python train.py --num_hidden_layers=13 --hidden_size=160 --num_attention_heads=2 --num_key_value_heads=2 --head_dim=64 --intermediate_size=640 --vocab_size=2048 --hidden_act="squared_relu" --norm="rmsnorm" --norm_place="pre" --norm_eps=1e-05 --positions="rope" --rope_theta=3460.0 --rope_fraction=1.0 --qk_norm=true --attn_scale=0.154 --bias="none" --tie_word_embeddings=false --parallel_block=false --extras=["capped logits"] --init="uniform" --init_std_qkv=0.0431 --init_std_o=0.0431 --init_std_up=0.0431 --init_std_down=0.0 --optimizer="cautious_adamw" --learning_rate=0.00235 --beta1=0.9 --beta2=0.98 --weight_decay=0.17 --lr_head=0.00621 --warmup_steps=217 --schedule="cos" --final_lr_fraction=0.1 --batch_tokens=[32768, 65536, 131072] --max_seq_len=128 --doc_mask=true --train_tokens=305500000 --max_steps=3991 --dataset="wikipedia_en"
MLP neurons of a small language model. Each row is named by its layer, matrix (up: input weights) and neuron, and shows model dimensions 32-127. Each number is 500 + 40 x the weight over its row's rms, rounded and kept within 0 to 999. Numbers have three digits each.
After each neuron's rows, "fires on" lists the tokens most often at its 100 highest values on Wikipedia text that the model never trained on. A number after a token or word is its count.

L3.up32:574515511476555531456482501544463460447538487481490552609486479480496476569537547436505528510515541523477494497503473519461487444559516512470508537486513438515431502604459453516552472414546443457506521479514454513467453538455452524474529503527542541440509539461556524478536496541518469554
fires on: "op" 20, "ep" 14, "ograp" 13, "iet" 9, "ip" 9, "ó" 5

L3.up185:433485403454475506528513535536436536511456530507479496495428543561493494476555477487522525543512548474462398510502527540497428581504469509418461507515474454509526488479460503464498502479551552493522477534575552508485558483449510454569478453532494493502559526486490550555501613602491473391
fires on: "g" 44, "im" 30, "m" 17, "ph" 8

L6.up616:533563437514495430494501405441407505460486479542499532598489461513495495466486518462585524484559543443506488541523455481497464485571518483482475567441447468476496515541552496484564472543427440457490564503514477544523522410541521479541521479439511474485526499544493547507504442450479527498
fires on: "ch" 26, "eral" 15, "el" 13, "ol" 9, "ic" 7

L3.up217:513468460497450526474503489514458485473512531561519497513416457555489492521596479505483531564518518532538492472466521517449500489471511548428528468521506473462498547570573549603452475423479544495449565520491512578478479479495484474492547517545521554392507473586500542470481488466520487504
fires on: "res" 31, "es" 19, "eng" 18, "s" 5, "ers" 5, "w" 5

L4.up205:520529512472565466477395497474502520526477401538497518491449550478489575514536439502552570536629525520529469535506462518484457543453518510486508505484472442455500459500435498486523491521518469546478449552504509527506522537456494490497515406475525506529464559459469510520478532515517489539
fires on: "–" 33, "-" 26, "." 22, "al" 6

L4.up612:531502424458537458495433459505519501520460545478476533533465475527496534471541481511505538474557513494506494517429499484528471588455450427438473508474434494490530541554541498577539484504544578436512557518497488480448489447523478520542497411464544476517535449474573623535477531515476468447
fires on: "ed" 41, "le" 13, "\n" 10, "ided" 8, "ing" 7

L4.up579:468512525504519489445488522597511516530501512554522554530470412518489497506506442481505546483539474485535451479427585521511459539540550547486528573489478519473471580449555433543467490476470455458477597515498515533443493472501555545471586502535583513438472502507415539476497592499566502445
fires on: "r" 54, " the" 10, "al" 7, "ent" 5, "g" 5

L5.up179:505451455452504504460493482570520480502457499536498488505487540525516488489509506515510532568525562533512441563512522529552408509519505588437399504514438521547477481535492466485457460447506468515531433559472509473520523481498547538441507494538461526472432515585474525514507511488516532561
fires on: "c" 49, " inc" 10, "p" 7, "k" 7, "3" 7, "h" 6

L3.up143:502495427535563493522478492516535573470420428439502491478481524561603533493568554499542510502511549494515478576536474452473501528492499585490434524537511556453513525512516535511488476524487407566493477448552501546484566458536495556557558433482557492498501566446540532502480518468500459501
fires on: "art" 18, "ub" 13, "ass" 12, "oup" 12, "ade" 11, "ak" 7

L8.up366:495582537490488468516504525455483485456475493509601548493522539520545537470480570491539431466590514546510435483488499518460445435450537499432469538532528486470501456471447455566431459516416448524452547537466500529485501515449505467509515485485465449419529481507488521478549473554481503530
fires on: "|" 39, "-" 14, " |" 10, "\n" 8, ";" 6, " was" 4

L4.up458:522542557410529533494456528490491520497469560462552506490545457491496479492468505456521430574503534445552459499462529528490493435516539587486480579531418477438474494565508527508467493418520491431501554542533572580485492468487508530487502446442504538400453595471464457449500499491553474515
fires on: "an" 21, "e" 21, "es" 10, "on" 9, " of" 6, "ic" 6

L3.up201:528511484476496560475438498499491511465456555496412570562533481485497564458469510480514543511500508447489488489519531522572416562572485499451552529460450546464455584430534502503502434475444517557532483484496575493528498479499482475506555499517501519454534478485526546465522511522521481517
fires on: "\n" 100

L4.up466:510448459451528545442540466511461541559464476449491553490530542567574500492505480520526528551562489537564498560526494486479483600474517509428524468467400543449494498525513504514582474501475543553554510463500509427541517497494496514538471489467466580504487496451519528454487527565514526489
fires on: "er" 42, "al" 38, "ur" 6, "and" 4

L7.up143:472484492488547448502539460579496493592404480469491502520508514491503489463495514486544554506527484491498523558508544521537494576506509464562549488469510558441483463463534471533525494545491573601532517477516510485545499547471493505511514415466508524508516507468530484495420476527585511457
fires on: "er" 39, "al" 21, "-" 9, "an" 8, "ure" 5, "in" 4

L3.up175:554513523411461474474539477547384484468524549531466537538518422524426531502550477550458515516497579533512503505487537529605478486460496479501536472511444508447462494529534463592508512395525523557485547561510537541491532529495442492493575483518534445379477497554523485539474501517484517430
fires on: "a" 15, "ong" 13, "ome" 9, "ales" 8, "ose" 6

L5.up561:482513502512480438539487504531497556542494520512548527523505535468472570501580510543478521487497552479453507554514549505560455522508477531446462464499502560502501498543442433532544513382464540531460526590554518481548543428469490491541544496527532448441500528508541552448427451496436488496
fires on: "ou" 21, "ver" 20, "p" 14, "on" 11, "ff" 7, "air" 4

L4.up11:457456577525539475451485453441491581516463434469493544476419502480557542457495438465537505465472595542543438527481539520534482551495496553486556497452516443509450489529497503508527470453499450555448539536473481505569458573490497524501502491482523529443508540458461533552456514453524514502
fires on: " and" 42, " to" 34, " or" 11, " &" 5, " of" 4

L3.up164:485486515487484510500539539447492530426424561510457593550492455457529500449468499518547541495503520492531471475495509518498451464482497589430518527504478496460454477529565513519486444500537544486452481455472564543547523414488486488459472533485471494509538540498547544494468452507557499541
fires on: "\n" 71, "|---|---|---|---" 16, "ir" 7, "eed" 5

L3.up182:536506484472429513426446482535513437516509453453606474601426497518485499499548507478505550565523530537526514579480514610487489486479522512494444558453505501478501523383528551481491503510545500499458496520528538587515525472471505557465532494454459537507521529518472438474584550552533487521
fires on: "ar" 33, "or" 17, "ist" 15, "r" 9, "h" 7, "ah" 5

L3.up373:514501524486473554497473548531461461482534449544549497537526511509471558507553539483487494534516561491471488604526513518484466517597523487486538479483520580513518490543490505514489497459499491566425482514527561459435520521431568479480461530461526514511559511562467536471528520491452398429
fires on: "uc" 46, "ist" 38

L7.up19:543552378512516510502527508458476519520457454559518477510487473470538457457431572503521428462468494600506481517470395543530501510598584546516583477432513482531462461534507550577451473506479416516514486486542499448549469513487543498450566519527463488487527515497458454519476483474520456567
fires on: " Total" 25, "est" 16, "ank" 6, " most" 5, "ord" 5, " following" 5

L7.up580:477461529522451463471492493509487503518488515474546497464460551522474491489484540512540407532518562461425490536512515533554488493548506481462491497517554519493446448428489471498486480487456474471504521565528492560564597510502487564488519507504549450496475495509454548588463497584451552482
fires on: "u" 14, "b" 11, "ind" 10, "A" 9, "O" 6, "j" 5

L7.up63:491480481464506498497472571503487469497481512468497495514485450513505414531442522502546435576555522564513490489494447534497480539455508476520510533496490463470498451511510517509449482402452570481592535484558482553442482434475565377486484441499521519389533497530444569515507502527545511513
fires on: ":" 37, " as" 24, " including" 14, "ike" 6, "," 6

L7.up116:526453491495466446484494495528480510483469502488458460541490453480502517413489515491590476473564533494535506519484515522560504512435514516491478600384456575534507521526552430544474472548547482469501580518523516473506501425531481548493546503435590507510453481485496521583583547525516507493
fires on: "ing" 19, " j" 11, "ed" 8, "it" 7, "ft" 7, "et" 6

L5.up92:450503531536482521472495453494452531498463555547513583482496500498495515547541570487547503510602497478583449471449478557544408496436477529477490592494461499432470464471466513560480474496378499502452532563526548494541476510498569554555498495547543504506505584548479528494498504495465446452
fires on: "1" 44, "th" 10, "-" 8, "\n" 5

L8.up50:437503468483614486457496470509453505530435509472512547556518514570488508503500481491557469500498491503534509536546466482517466519451568445503442556434540564553474439457445504503512515473604491520545564487442474521573507422486483415523572470511498579467492496497556503541480533467508529490
fires on: "ical" 19, "ual" 18, "ial" 13, "al" 12, "ational" 8, "ural" 8

L3.up416:468480513481451502433531477474477525479461590502510539547503511497515554466494402495480515493511524533436454557473564484542478518519469495504486488397451459481468534488519480482531470494461495457473483531536496486488489427465535482473482467512573560488514468538445491551477583522593496448
fires on: "h" 46, "r" 21, "a" 10, "g" 8, "ra" 4

L3.up360:486473420568453469473527450547472574494448555467488538518440425495461570503577533548529489497494547475481417453381477506529366511520497551483572458523540496530438479568570478547506476461512546485495523473521509494530515475472505484471526504545539522397495521545491537510525473487545536502
fires on: "ep" 34, "per" 25, " Rep" 10, "in" 7, "ap" 5, "un" 5

L8.up562:536460492481495509448519472493505533543529496457499488572441477479512484560476467519549582482486577478564470544475508506527494504501460577480443458470452403482421543538486483500524475517475498538502521476536483473500583488564452503456506517492575508477396492555475467503573532489485477524
fires on: "-" 44, "." 17, "," 7

L3.up637:515487489419591542447424550607503524493503434521532504475532510598532497490483485499508542482538524545540434562503555576537403522574510549528521527556499541451484537438466485558522530505440516493468483614582535538520528518497526496426509473497442505510481520501462549481464492541480503452
fires on: " per" 49, " Per" 16, "all" 6, "or" 6, "t" 4

L4.up258:576536452561475468469449496483500505479455470532557529500484460544465480454533525481454504486594521495468483480415468530528488562559481607416502481515469491495417510424510543534480473505448527509454510472544485563477480478492464482407495512488517545452532516504501475524474561549491503438
fires on: " and" 40, " a" 29, " an" 16, "\n" 8

L4.up197:514499560471588483567512543538437513506479514496480464564454506481577496442450532499559510534560496541496481519416545591555480511510494507473513555459458461472493545555544475493499470514516536545517593472524500514541527517477508472423456483475570525419514481443561481515529480465415537549
fires on: "ography" 11, "s" 10, "ers" 10, "res" 9, "ia" 8, "as" 8

L6.up508:546543472488545521561495530547489552442455548470486478516456410465524507473591448497512508547557511441495463464402557542495495510466504572521466511488468487479533474605526511541477468464464521521529529529505478527512467435497487510469486428482608590473459473463536523501557549418525495530
fires on: "s" 26, "re" 12, "e" 12, "res" 6, "r" 5, "ows" 5

L7.up90:466471505417498504507541482503495546543500517411469512510437407473572523523525516519545476489517577462465495503482464547569511527530486512519518527513491438474462569487513421516496472537551412452502516462570507500525559425508490512523554448521509537461452404550520525499556541480481439465
fires on: "." 89

L5.up290:492447499532552514492475501531477473499546457506512513511393503514554502528555441533568522552521499482502475523491468510519465533580472489464552512489518413499501504513464483528498499498466479510465440459557480544574489537446425504524502476549472457445536556577513531460495563448550530499
fires on: " and" 21, "ic" 19, " or" 11, "," 11, " an" 8, " the" 7

L7.up574:565547491442541441541535508490491493568436550490525522553522455496550546502464416430470564556498536547459507552410543544573509548464499514491536499511514519460485434517447484527509483504436539448556516486499490498587441384543486468560477483510520506484543587425533548526479529548517507560
fires on: "en" 32, "ed" 13, "er" 10, "es" 8, " made" 8, "k" 6

L5.up400:458477446540475530443465559495509458487545528427584463534481459569450486544578504457484505548500525501465452528480503495472480454568539491528461471526437462501434479521463514510508516482468440465450539521536481496516570424456452451505510513490422454530527494549550499546479477537592464540
fires on: "b" 68, "ib" 13, "ab" 7, ":" 5, "emb" 4

L4.up609:490504503487508516490476523509495463526484479536546613475448469474575540451499446505550532576524522500545465525554534490496472482502462578426517460556405509448454525538452451522494470483440422525537549486498513527538513527490505480537490522503526456496453522492516540423447532464489530458
fires on: " up" 33, " bec" 17, " us" 11, " them" 8, " along" 6, " out" 5

L7.up538:495486503487458501511548567480433550527437496429496484518493486474524463456544457535496502510478498529494490440506510524513515562525511497482433556474435485422448440405528510511567520470528499518565611417465466529521536390479553500491519506472513502459478535536491526533532539500474526477
fires on: "a" 34, "ia" 15, "us" 13, "as" 9, "." 8, "ena" 6

L6.up14:540484510438525434424496434513456537531523483466486536528446519510507556422505514461535453510481540542477506522525477497522515631427495483467551498456552538433511492486392505546496504503440521516510490544500468515523484552475584483579484454481458521494538506442499485565474503499484491459
fires on: "el" 20, "and" 18, "ilm" 13, " film" 13, "ern" 12

L6.up27:460562517448506477513499536543369572555474548481601514562475514568504459554547577507527491491558477506447504473520476442439497503497450499571458486474507567414511520480411531488516518492473503478567518556496499556546493444439540414488493475481449524487513538487487543533524517493523532513
fires on: "ch" 21, "io" 16, "ter" 11, "el" 9, "o" 8, "form" 6

L8.up599:519543449481497527499529500519430586516498510487485490474522471486479508486484510478444507467489536503482445548465426526520444527509494569405435566521485481517500542495397445442492477477553505512586541506509522443459501498540448462492519526557552427479521478428562518516452517625555501442
fires on: "\n" 57, "m" 10, "p" 10, "g" 6, "ort" 5

L6.up117:559499530435478463486489483448506478529553473515608476492516516500501536492523495514500536497530532500476485479394478565487528543506545575489490531449474505440479492493505501470428502473411560504459542522583464524509506508491505480508466421522502554515495454478446432469545513594419500552
fires on: "==" 39, " ==" 30, "\n" 28

L8.up221:551512512424484512481433474476523557520529490494650569495520525537527562441586526524524481483544508499502505456498533534534461419497466506495408484430484545539447499438530537524447482470466507550425501489517532509439492522499506488494536514509510544524514506510470453473450518525533508534
fires on: " (" 57, " Har" 13, " I" 11, "\n" 4, " w" 4

L8.up579:532472481535488499540432491447478533482517458491451475534419465459457531484514543534521519488482569542447459546546427476484443505532453551483504563492499599505490549452526557477539492501493451520515600432487527551558537534531489547495500525473477527471537492528417513475470547521491572562
fires on: "ar" 23, "p" 23, "f" 20, "t" 8, "aw" 7, "A" 4

L5.up105:549500462452511557471447495503486510504448438440506539514471492556516518490526534455562505562552529517500484532543503504505488479503538526510534527479406477420487551444453457542552466510460428500534458552565488454510596457530472493492576483449547438525475510531474554509551528539461511425
fires on: "." 43, "B" 25, "/" 10, " |" 4

L7.up547:496561460478511428509476467531527510442444575529570519558465492495437512457517508508544504425534475442507513484515510445448487488454524503548521444520456519448521428454407545521547500529499545533499501481521470458492505484492492508512521489424509481461516511442565557517526531488516526508
fires on: "ch" 18, "est" 12, "el" 11, "ast" 10, "tern" 7

L4.up625:475504463524472517475539460586512520525583489512524488492418443562513539513524464522535458509544495542492481441519557572526497431571454496508516563488497573470469457480518515485424518509489455502514482526494582587490513492506508529442649500505500464448535536520492492505521525542540488517
fires on: "r" 42, "ar" 27, "m" 14, "ass" 7

L7.up611:469483478528564415522423522529478530486448438548535455533490485442558492479482554535553457502543523537497511477556453485466462514461472506493509496398478526468452531452499518466503492534533494577516488416523522561526511525463474528464502530450493487435481535492495505494499521448497507556
fires on: "f" 25, "j" 12, "at" 9, "l" 9, "p" 7, "ud" 5

L5.up226:499538498489499453494431506496481454465514471447486519518501467471492455385496550499551412499484556548426477545459579559522523458465558451450449551464486466523511551495516504562516491449487499490511489540539461478534525505507449520525559457479588504492577512568536519475518532564453516488
fires on: "mer" 20, "omen" 7, " name" 7, "ony" 7, "arm" 7, "amily" 6

L3.up523:512506451511435480497455436572492541531528529491483528498473512615486553504604417531478474553537541465532497533409471535567429561560550506464530470508511465498520581536477531587549479513533517441506530519573561539467494454401525497511511521510516528482489418545454533540513534461542502529
fires on: "per" 29, "ut" 11, "ist" 11

L3.up500:442489511504481484383534509482479514470544542475494478511402432531503520514517453505444435536486502586509501469444423567571509427478490536553519484533531522499475525528412493512430516500511559507487521551530516555422528597450501468479482477535462539510541455589458499481452490462473530553
fires on: " such" 27, " ann" 16, " us" 15, "enc" 10, "angu" 8

L5.up212:483519502549528488488554474484433513514459539499553513457502451500541486519488474504573565455493512529565494498380510517575502462541521559492558436526506567517501469450554563477475443456505539529459530501496498493483489474491481473489494373523529466518485566481487501492475522518492366489
fires on: "+" 37, "}" 21, "%" 12, "/" 7, "ates" 6

L6.up105:506483519510567492494542498457485521535467542492515528527519531513521525463505509491528538523503526476488509504502469512574379554510466533529518488517454527498464474536512511478555474494384442554511489466543596615436506432526527529481511553511476460473561496484596510517551520481508496488
fires on: "." 48, "\n" 37, "\"." 6, ")." 5

L3.up345:602494478509551522396534423509527528563456508426538494537466479491546536513471502526505559529567525509506496556484522501516501515450543530491452471504459508507480518479420495502531493491515514537492581471504498472487504446531518498558557421495525489523530426482458520471488534612562538537
fires on: " up" 34, " back" 24, "own" 13, "ed" 10, "fer" 7, "red" 6

L5.up637:471501536477503466468465418446473525529516454548578510504493475520536541454498504482551464491507504552460495497532496527508501578543456547516516574499537544519489533512415514496535472525465453492513476536473492598574523525507475566484516467445438569429514527543484569499494596470456520574
fires on: " to" 31, " wh" 15, " Wh" 13, " of" 7, "ou" 5, "l" 4

L5.up527:512491511550513440542439476463515502589494466396573562516403442468467562564500506548520520554574521550448489549510567485506451535447493525457501486542511461487467496508509470443480477529534508482596553474565486535521498429475516459502545530523497501503512530509451546476422512559568455551
fires on: " comp" 64, " comm" 20, " Comp" 8, " exp" 8

L4.up68:505492534504527485508538506551418461460505503547469491522433451491584499487506485571486488528524521482506463431415524569523503485570515513486495442425471489421477546454564527513503496479579437557489568421506477524520522507422508447447527573495512454424548486534520514478461488524486460413
fires on: "us" 41, "ia" 22, "le" 12, "ent" 7

L8.up217:560500443541574474537456547527489520491459487534572510514500518483510508449458493499549578513595619532501475505519517543531479436550454524511469561482488489484556528546520465526474468530491451536542522511507534475544458434453482487427487472530462570457495461501533555513539481484571536622
fires on: "c" 36, "th" 23, " per" 19, "h" 9, "ch" 5

L8.up413:540535478500452462507477501495482483531493532533531567477537462496496527514462552509540538486529579472522375578512473546581448427481447567474487420539527498493433506545456546555425471491528500521486596506568505537423494523466519498477512544439538536431470456482475532495519498550466514503
fires on: ")," 35, " an" 19, " by" 13, "A" 6, " of" 5

L5.up580:507502520533509428566515561463492457470477456488479527512491461489508474504534472502528422553539486588522541450426484581522453465530537516572545561492437509522491534536509507517424430483495486495491492439498538490521482474403443460503526475448498437472493505567479431513563491507493463484
fires on: "pr" 17, "ov" 11, "pt" 11, "oss" 10, "oc" 8, " pr" 7

L8.up304:553505511476527532515482452510501511558507517454486509490462499504535546541522546536507532554553535547457515506474516547529505542495566484548458480488481509448460545545460500478476444536481435449584599471564462550521546516476531511489496481520489460495431461433441467543430542481516434480
fires on: "." 71, "-" 23

L8.up45:463462513514519471595466527458465504472555470522558560514469521561494550467475505512545526538498500493430512485483492525506487486561545440514484529523459484529531494477449449540493460427532465508463437431496590476510443499465552442486506503484540379567579565503463499486491482492495422510
fires on: " is" 24, "ist" 15, " list" 7, " group" 7, "ath" 6

L6.up30:488457479499500516487513529533490530469489462499517501573443434458555478416445533460526510553530491538499513508417550497525514512497522453462551550483534469488468434502519482524432486456470500489450489542501492514477478533484526532437506547478584515497484479489481474471475578459471530444
fires on: "y" 29, "er" 11, "r" 10, "or" 9, "z" 7

L6.up262:521484496486507454450523540532420541503475527523508478496478521503531538443588521555552492548451536512466511477485538525554517478457521468493492508457453564487503451476522509485498514526473527434541527451495511557521511424520442488453562531531512557404406522480487499566488486544472411423
fires on: "a" 37, "ica" 11, " Team" 11, "ena" 7, "ame" 6

L4.up29:534573503515483451416551495485479579518504511519567501517495502610499489505512565483519466503502534481571475475501462559564472553522426503544524564483450547525480502503459520552497472385457508451477499561483486557429483483496573474508533561485518574454510531492440415494464472497506468500
fires on: "or" 27, ";" 15, " the" 12, "our" 9, "er" 9, " of" 8

L5.up574:523470511488484523510525467544487537571490470457517547578485544576565519495613503531518481529507529503517516441468544534525512468562567542522521425456570490474524627490485497556484476452512506484526505508553548567503432525522484496470511531561528468474515440475562490519517504456481502565
fires on: "and" 27, "is" 26, "ain" 10, "ies" 6, "ist" 5

L6.up360:533481491429537484415388497455448528572442534541470524522497511488491491512466473521506482555528495474547453504474447496501481505505497483515571536491413522509502484521524506473544507532408470481505572455588476560542510466465467495559468537399527524513495572484464501450488538472545490486
fires on: "ic" 22, "an" 20, "al" 13, "eral" 11, "ional" 6

L8.up234:435505476515547471442562482508461481525502513495553549470459479510464580518566492529541491556508500488505489499498538437575461492463538497472476493492440485448498481529439539491481505515438460473437455481571554534497533451432508530467503461598389514475440530533473542508502483461482497459
fires on: "\n" 18, "th" 13, "est" 7, "h" 7, "the" 5, "fess" 5

L5.up320:496496521539555506461554464488477466538525469457516493581476466474481540501592489485505548490570513508476469468436509493505456496516562510545498554514522598519483483463523469561467481485442542450436502434587471537528511438422419513507517489526510574537507477526426544491586500569509487460
fires on: "at" 18, "\n" 16, " spec" 15, " int" 12, "ic" 11

L5.up184:465455448556559538408416544474472529482482459493541548524453510527491494474562493534565503553490526445535485610532494521485459535448552461531525551522465482486502535474440464521569511504486444488507474482532499467569518474462493427524482440551484515549490518565562518466548553506493477434
fires on: " and" 29, "," 24, "ic" 12, "ial" 10, "ical" 8

L5.up270:513483519435509527396549542480479539604487476427532515494516459554552488476531460516569490510620497528504437548498541490559461542537413502531513516497474545460482464486486458549527513469468498511482486566535488533535508501493552529411495408536461498489505538449442474539501502571534525508
fires on: " per" 49, " Per" 16, " following" 8, " D" 5, " ent" 4

L5.up409:506490510466558531456500500517490514470515507501534536579513486500557559432479521496540458552540567566531455533509548536536466464455521508442555519458434525427482504527438478526486511492453458562512476502485593523431483443499508511461507425568479497494523462495478533597491504529494536478
fires on: " Th" 54, " th" 21, "h" 13, "th" 12

L3.up518:528513547472572415537534471515484571525469499484466528540479493469474423457474521512541438520555540510504490450506431512499500566452530477529562514492530554493418468556464579495485500529452527486509520481501523521577474535483491397519491501474456500426517500474545494555499476487438495531
fires on: "el" 66, " El" 15, "ern" 4

L3.up630:492575481495523495461432588501486523512434503524484468497443490520530529538600448479582467530552508490499472484422427485504499477513508524533534488450501534490447491519461542518518521530495510576429488496543501469554486507457536449506472449457498513492504552497518479492512517474506538519
fires on: "–" 49, " of" 21, "-" 15, "ass" 6

L4.up18:570495476499502527488540498523519541550452509429522527575426523526589483525570500478578443573513509460534462507488412544491505462452550562575567477471515480496475493485538528554502446450474476441466526491529485501479508572510549481487550503418555445463537427499466471533523492494512466499
fires on: "es" 18, "it" 10, "z" 8, "s" 8, "by" 7

L4.up66:526552531483434553507502488470491466465561434501490523579454444449589488450468501557503471465579469558527511492515544536516487435552540533568504564477451567471476463499512465528464484458516467482491461566493531598455506525467438518520549492541566512509445514514518537540502597575488486443
fires on: "0" 16, "r" 15, "otes" 13, "ose" 10, "oss" 10, "l" 5

L5.up177:507514473543475476462629431494461591497545523485519488546488496497451473445611507542507525501481515470509500565487548519534494446414518496521516434533519488524391458445396535551470492458510467575518527519517487501474556452475516501551527473499534384514513437514525508550482500495488466496
fires on: "p" 17, "oll" 13, "ord" 8, "l" 7, "ail" 6, "ate" 5

L6.up535:495517501462451530506534465545482598589452496481490513479505469528531462485555448510527450501572510554523500512485483506553508477474541469454456506433511489526443479450494432488565475450495496527488538467452524476505524456513492523463589462489503522425448451459561534507401498536430550485
fires on: "ra" 68, "a" 8, "us" 6, "e" 6

L6.up287:518513576523472533493546440531496534595506608540593513559534457486559486469536467441522489570498524465551445398518511478488503504484553511527535436520501578470463572475535495539462484461550490500456474412532554539499496521523507479424513515501509510484551494456486492544511542442472449434
fires on: "es" 26, "el" 13, "ing" 10, "out" 9, "s" 7

L3.up71:498473479575543477504456484475417536467494442417584515519474520525555501493574554576532461518486544520473493549513494501455515510487511475432461516464527493423461527440527510493555492524438442515522571457555484548596572459432553458535564515494499544505458454455469471506412468450482485507
fires on: "ium" 15, "ub" 15, "ade" 9, "ain" 8, "reet" 8

L5.up188:550471510399519487443555564488491544569484529509516478505485438616561518541513461455525459514589523466487471555511551497489491592533500575473516541534442502451513517518524501512512467459467465530546519501493507500415518457510557480465488483537531525525507456468482512488504531562566544566
fires on: " ent" 31, " met" 25, "t" 8, " off" 7, "ered" 7, "ust" 5

L6.up406:580506503481519527480547445515488487579524537465549545515421478532494539487586462533526521473495513499451463549471478545530415587532441535485436497545549462540425545477433471502455474494516534468599467480528486534505503505435530539527561512523478566518528471519428561486449522539489447464
fires on: " comp" 37, " dep" 21, "ep" 17, "ff" 12, " Comp" 11

L7.up314:475489442558527500450526555520508449502535477530503461491479451451524467464550476515561524530513523592508501472429506514535493453549501510505513503529496479507470494568556480504420489528555515519452524492522579534532539535424431535428483507447511478474419536604524574493516488489497496424
fires on: "ov" 51, "v" 12, "ec" 6, "l" 5, "pr" 4, "ak" 4

L8.up431:506468535595512437507469549519452454527566479429537550513517472545481457518492574467507434498487530569456476506482547493495501437511496535574490481509501558486467517473490486435528458466540455492538489521510430537558540460511463459495526496560490386505464496587476568537494510516502489578
fires on: "eb" 21, " |" 10, "O" 9, " /" 7, ":" 7, "b" 6

L5.up455:498500522535506477429457528482488552528466425525567558499408491543561506512496478507522509535506531477472469449465451507506497497551512607511551483448482559469491512420530522513462412413516480500490502522441504527432499503513499538504521462407568477443470506492437506506508501539475484535
fires on: "/" 59, "%" 10, "3" 10, " there" 6, "–" 5, "f" 4

L3.up102:468558472522552561473560553514454449544507509450513483550474481541541463445537464486500458556545519494495459521490448509490501520513509516422465507534497508526497487538425568478464524508540507486437507475527577420474508528382518451486472508404478520508522502553446422527564485566481476549
fires on: "olog" 29, "s" 27, "at" 12, "n" 10, "ict" 5

L8.up24:422499519508446512516517528449517508509534478499451536546399458486568505486495483581546536585576480502529518502429518559574496481469480500490564529505467450442429457479510490519463484524594472495466501488474576508475593550479491479599544546481588482478423494515533394560509546507521515511
fires on: "r" 35, "S" 23, "er" 12, "ers" 7, "l" 6, " S" 6

L4.up54:479462462507526450568562501495459546574463574571524540507525529479529593449541491521502496540489518433564507488445490504518484503438499452488570457474453525469475455580519445530494513511526501552516515415520519497479492503444522524456537476473480434370494573496538503550531493436530546491
fires on: "s" 21, "al" 19, "le" 18, "ne" 12, "ters" 5, "ire" 5

L4.up81:479525547490491485487449480448482560526475453562514536461485505539504573515508545506581514436530512476531429504437484520530436484565460615529525548497472545506489445582490489504461459413497472552514448564550506524474471536497501534452452531472528539446487526508512505477456543446513506532
fires on: "–" 49, " of" 48

L4.up419:488487505513493420492445489514527503499525474484496559507529372523542545509482494500541483475578546528497445524509584509580423520591503526451477481514494462486440532547458473549536482481434514526435543512460502479531558450462554451525477478512520539511494492538501513489483534550464550522
fires on: " I" 24, " E" 19, "I" 6, "il" 6, " O" 6, " the" 6

L4.up271:537567479494581523465503575495464489457452513529501506498495527520548472557544560439494470533505562506506505458419469476502504502554502506482468479465459500511480484524531479454525477494523447552497534405519468434480461444489487447501533517525503584542530491446550509469447470540586492504
fires on: "op" 38, "ort" 21, "ip" 19, "ot" 6

L4.up117:557472460530433533475495522558476499589507497391542480496423522505499515499578484537595409513506516508582502470468529562517500490527469451504494546449513539537518519447558543544487455452441495538494574464583557511545506459499492432521555506451523499502528552511477474489560542461518537512
fires on: "r" 21, "resent" 18, "ar" 8, " along" 5, "iver" 4

L6.up464:562536497390552518476508480512475530540451521538504530502489441535582510453539503455495537539457523461503446451520481487548488477549431521418546499514499475459487471540431468562516494495516455489570540537486487489535542476511550473539560549504547431494461543471507534492431497470495526484
fires on: " over" 26, "ver" 8, " out" 7, " most" 7, "ely" 6, " up" 6

L4.up238:520555488465518517540504465488506477481557546495518483547457449543491510499551417440464459626578514488484457491481485533553515469491511484508488449481531511503486562497428504521485477527531429526596479461507490487503545482411437471453504477471453546453562482533522418537572531548499486540
fires on: "ow" 29, "as" 11, "s" 8, "augh" 7, "n" 6, "od" 6

L7.up3:536515500481432498521468528514527527567492504466533480500489455482513511469522479496510528561573528585522482418494473508570472528567477492523506415552462535460498559444522394491507482548539472453475501508546508473451514523440491528459484445536484529459453483492542536492544529491489497568
fires on: " was" 52, "." 23, " |" 12

L5.up301:469507483452482512503501473498505495560362487503476525503503413423508530457482438574506530526528511525491457530480541483543454577511547517509499480538485473413459439587523477535496472481492545507498517503458478433523520471513456488535444513566523485480504481436584613499494544553540515506
fires on: "en" 30, "ed" 27, "ing" 16, "d" 15, "k" 5